config = dict(
    head_dim=64,
    d_mlp=2560,
    positions='learned',
    parallel_block=False,
    beta1=0.9,
)
MLP neurons of a small language model. Each row is named by its layer, matrix (up: input weights) and neuron, and shows model dimensions 229-356. Each number is 128 + 24 x the weight over its row's rms, rounded and kept within 0 to 255. Numbers have three digits each.
After each neuron's rows is what it responds to, as a language model described it from the Wikipedia text at the highest values.

L5.up1682:110096109141134137120115128133137134117144110159167119144102150122135101102143141093102164109108165110129162119126100161103114140140138102146120128066121132081128136152129148118123112149133070119157158142122154129100113103159141116112125132124119111151112181139153154107130147123122060116174119122162119139152109108103149150134146107106169113147120107114121129122098133064148162136138
Word-final subword pieces

L3.up177:174116143116157123144100107121125133127136171158152117120097141150137103108190121119108142121164161124096121147104143151111119120120165170097112107142109133106115142127106138123096132126147165127132157097148115135103106117142156113152109108099135138088106132070158235123077095144118092131137107134135163144104159144118144159124145132128117169113135170094107091087111176151166124164117
Word and phrase completions

L7.up2306:095123150108096134107119132123134139160130132148084105141117078141116087161068137120113130126132109081180107101133173108151136084142154161139126132149145178102157130118107151128207148105124106142096127109133162124106142123132124134123127116127140142104120102119120146120125172133114138100156142098107108105123112107101100115130097150136120135147139155126122134103101117170115109127119
Possessives after prepositions

L3.up254:101145120136146160117104137116163094156139138155103130150108126137133163119174159108144114080087129102121104107117119109113134123110090146134121091129083120085129103122113144140104114119162121122117126141118115104120147155115128145117155125132130120144125128113124149122103126135118135127119143099132158133131125115163092132082130144129161199113115150160168093122121145093142147108131
Early word-piece continuations

L3.up53:084133122099133135097111176107119077160128127133197140111042106130161121163127120164117128112078109110126065119127116124121126108108127162158150128118129138134136123108122082127111163147156123129095118157169111097148183140113120129076144110103107138082132109120167115134137162147169143124149126106108143120093106114139120100106138200119156142104106085124144139118133126136169133130099
Mid-word name continuations

L5.up376:182069148143092101155127123129107134141108091134125073166134097148146113126108099149107138145138099131093144120115113154106114086128110166088115154134154193122133111133138169135119133168156133092117140145121164117100124098127138106109117140125109159180118126119178140101118149094092117142126135092104149169054170107095126133168148152118104169109100107111144068185193101154149129115109
Mid-word continuation fragments

L3.up1562:171129141094091137107112170150103094133130148137200134107165087124131188117149103150132125155121112109103095113156161130164123133107148138129092165143133140153132119112121086097160174121124151136127118133126137119165115138116131076132114107101117093106123118079133096135082143135124104089161101140129163138084176089144121186109169143140091136169126121114111144155153158127144075096151
Early word-piece fragments

L7.up710:154130114175124145123105106151159132139137083139135141131073105159148183128125116143145120089114132139102172122136125176146129148138071135133131144155159113135147138160141152160152120120131105138110108149134117141106123151167125155147143119128187172150133152163141109137082136090130158112126132107123134175102124116130171153126130133155144121148111158140126117142140125109127154143139
Mid-word subword fragments

L5.up1898:167134100136072119154123110090121098114121128118118113136118150133131139164149163148140138131102103084123141126138128105138139105151110142101184120132113142110149132130122122110097119164148172116160097141151137146149155146123178095143141132127117119119109160141142178139143125165172122100131091132093134129110152176092168131117120119102171150186130111127114092114107180113108118089116
Mid-name word pieces

L5.up551:148124182120151138132108086109158135127116144162106149171108172122151114140110098151113113141117107171122119116129105125118119141127173174137127116137129087125140103133108107115071140154144143152122107158083108099101145105125110140116121143133117090072117137119133146153125105143109107139132135136161149174126124129134150134125118167098118147170129157144136123147170156122151160065171
Noun phrase endings

L5.up580:137145153122104117099085116126130124178142143156157137133126097119128127158152122118114152159148125137119142128160083165129154103133174159126107157103142161120156111111144132146108134097157121118122138151155125125090137161121115101151151114098126107099117084115134109130135115114142141163136122099070163139082120142145095129134129121127156119132107175133086136137121152113164100126083
Title words after "and"

L7.up25:130092105140092110148116138102075140161112147141079108171121112122125123126117068113073115143157158129121170158146129124091131105085139167120077141138152139153124118129148152161114128129122143103104147126121139189119120085154131133144121138116125150107124085123112121105109155107153125142146154137098144161121139080118172161121146137148128135150124142121103110142094118132138121097169
Religious terms and years

L7.up873:083125117135132131135127115109133139115161177150101112145199103081108117115144110122157149113155110087135130119157090122102133151159140148129120170109103133091129136159092092133154158139164124153100140151126148147121097142142166093135144105099137111131112121133135129143111111166103114135139114151089149122151170094124178196117131131137142145151104156149127146128129092112123141126155
Relational prepositions after predicates

L3.up2156:114133103115084136117099123138123124109168109138146157131184119163117096107173083167103143132164122119149124095168124145138126059095103148091103136161130151162160072149157123102094155116129091096127123150092137132112122152138139066065117139126086125098120115139088115099106121144184106101133149125117164120144130101150137106106142089125145122171100145165150106143151133190113127201133
Table cells and word pieces

L5.up1108:123082090095173137123132097150090133129090098127161088109117154110121112135118158167149120086106112133133086113136139182118115137136153157128133172134199135125121112118129163113109130136182132085122114135112144104133115122111161133116091134116111168133130125133104184116119148106127086115060098116125143143162141173138124095149146150134128139116105140123108124138116139131104132114121
Mid-word continuation pieces

L3.up662:107137129166102121114127137169121130162159130129148140154108073131131143114139108118163159154098137081114141076129153134098124105196116108176130130147165118092138140101144131129125115120103129146146142106164163123130177154120192173117162139107179092093106130117131161154150129130089095143090159097111121144100097121106110132125165124130174129116137146104136107132075138119138122170113
Violent or disaster event nouns

L7.up1918:108194107133160140160083137137148122136114140142149119118131166140106113113142140147131141092134124108113134131112169122145137134155116144098122156167168123124124107095156114110099108144099115112113110133173113108118148131189141145116166158147115089152114113144122125106139136109071105145090124088125158134157120108122118149104194097151146135176139133119111092116116158127138135124155
Mid-word name fragments

L7.up1875:115147129150063142086099098132157115109105101118150154102148097139145127133130163153119123076109101148116133140127147124166134115132134122180152125132138136151138106108132124164152143133132132119141126172166155121114116167117117158104114171105163135119108135123164122134134103167148155098098149125167106109120173123096088168117195109151168134179099138113136117164090136157111150079124
Word-initial capital letters

L3.up991:157122125157100117141121153143158092125119153124131126124143139128108079108129135149096161134136111142133172140113135142099120105121130161140085103142120135145105102151113162108191150176142105137144099128139116134104167154126153103081178167123109118091149093129148120104139112109122122110123104135127149099098168092140111108126080135093125124130116146083146116137125170146127079155119
Row and entry starts

L3.up2439:110072149182131127131137119103099131125146176141130121148153125151126124109109113133103141151085129091168135113163128165097141123143085127106135119105131106106123096126182138143128142149147129097103113148148111083105125098144071136112126099106108125131126129116220158126111108084136160129178184129099115132135167140154124143128144112102155114124104116133092119111130140076117131136123
Person role nouns

L3.up1105:164127165107160158132127200106092132130169160144151153113105087117109077122136126118117116070133149163120122087164123102129137070177121122102114129087138142106144142108150147149141140180110111148171171116102092085079146163137123131101147100111114114168119101097134157160091124153104135131159113134133140108145133146142126108121133091091112140137110193133180138142127189087153144134122
Membership/location prepositions

L7.up1828:157142127170145090115114180151107116146105157137093114149116075132134133078164147126147116115167152077153128154133144141133130114120144135190139119155145100092133102122133128122128134134150090129103142148168116122148136129101144096107116136107161135119122125071084121115139084150148131089155120161097117147103141091132142127095141147137121136114115115111154087114127158135149161150135
Section heading words

L3.up249:142177093182146125116138090162117115153101124132133105171159104116140164115086108110134134122120130093145090126103121160143158140105101145186093118055101161121131091093112111173113121132155111135112154168159140129131110169159095136117126111102138077141126138103163140140107110120144130141132114153093117149097121140124153103089183140186130119142135065137146104144130103115151149177119
Inside proper-name phrases

L7.up2174:126163145117130161104116076122135123150118180159089152145126132127117154077151107145083112162141125129136116117154109149119118141153117138106111144138182091093148103126122145141148087161195152087104144116138108120085109111113103121109137113124126100096132158134152128121088137124166127144165128136136137143101145162103161156111137169107129115150136117089092130143124100091137120121104
Role and agent words

L7.up1284:141159142114126110084121140152121123169122177139106106109145091106104122141161095136093098165149143146065167150101093107176124121154088153147084162120146135109128117170145151131138166129149121115130122135114132096109152106153086151110115115134176105148131107114139126122148067106175131139139157132149142109080123130165125173084154117112122151127102147118135103127130112173133124125142
Fixed-phrase completions

L5.up2000:131139095142123136097115120146149116178095126133112110108157136141145155097158155144163136070151080134099110130139130121133090116103111129135101105140113120143070105099148171096187192201148130143156158170132136118103130143086131154109103178067108103139144141076134125082118096135137133104167135138081109125141128120172115181125147138114117132138118137144138124173122177121143157160171
Start of structural elements

L5.up1595:127084110154102160140121118117129141163128118124053151129078132145177165113109170132065137171128147097084139074109155166168121119114139161138121092141131109137106093111104131132094150131113115142131137134121143139110124135192120139133135138132160130162122103127104118113112102138151113124096165110132122109093144152100141061112127134154103127177140108163124126123154124111123173101145
Second word-piece fragments

L5.up1900:122132143133113159133126117149156121098114112117116114148092141133136175146121134130110113118101123115124119146142090149112126116116088124142144146156136159112146163173126100162131142143118137145105094128130131139104128097143137096175108120115128105122133113127129131142107126137155134142116169088143136123127146148129120158128134088151135141119065152158127084127133109091158136117167
Mid-word name fragments

L3.up1201:129146150106119150113102103120178114115163129122177076135126080092116124133128129127122138141086105159155097090155140139089085121143155120115124115121160144100154104131143119143163111147118129192097117128151104141115097141138197129131134116155172127140137070088165122121088137117132138127116118147132136188120126134137151091105155124102133120109153162147104138179086154066143099131154
Mid-word "el" fragment

L5.up1674:153113098114098167080138121137120117159112120122119202144125085112135122132153120135133113126179125152059124123115150140114159113149134151129128109132155150135149132094127153121116138135069118137113193186115158106139130134121121112092095097139142117115118184098151137154103113143135147140133139112123138114095150090158117139131119127137082150121136102108125113115168174139110096138176
Continuation after initial H

L7.up1151:149128126112135117106070138161137097105085112132118116135148092129143091124131110130127116132119131090110101140145134149126147106146153138130144112078117122124127131126147149129124123140171099140122112125149110116098116142138157144121151128105110123149126157100136147137146142121132161151086178106132125132142150108147110117150137105182138110168126119099150118135157129128089140119123
Inside multiword proper names

L3.up1399:141145160132121143109106137135088120135123093142091170125083148152102099102124123118121122190165145114139110092161080199124107098121150136092096127130139158133140106129121134124114130099124184132125144122181164141119079097152158127091121125087108126138129125120137101126114125098129068115139114133135123152102148142114117127091109109159155115146122110081131099121159113163145133153097
Mid-word name pieces

L3.up216:163142109099109124108102167141140093148110107138142148155135118158136090133089120179117143062105072133095148147092152166085128138117099138098154163120127153157132126150120148162201165188140138134112171135132068111095114120147126122123136173078143108136145080132122155106099123129114123104079133131151114120140164142112123153134149130133148142172104124109146147124146154153153136105110
Row and sentence endings

L7.up1865:155095136137129168135122138137165096169120117135123117148128147132105085130119113147094117115144091113118115113104139125127077127122160129141122147103158132133083120116148133122124170151154115109140123127121123141138161133098100126122125175106152133136149116109161157072137166172123129105095127138120092134172157135130134098133176121132129127177124163087169158109062134145135117146143
Boundaries before new entries

L5.up1613:168162142152139169092097110142121138143134167148107140108137098143125173127118146131075126149140121113114136129116140108177127138134120137107092144105131142150128106136128072108157149114104128141155132127100130104089090115147108144142161117107109115111122134131125141111077122124147109067168159125121166165126139182110148169126133124165122147149084121121127125148142139126117124147151
Music genre word endings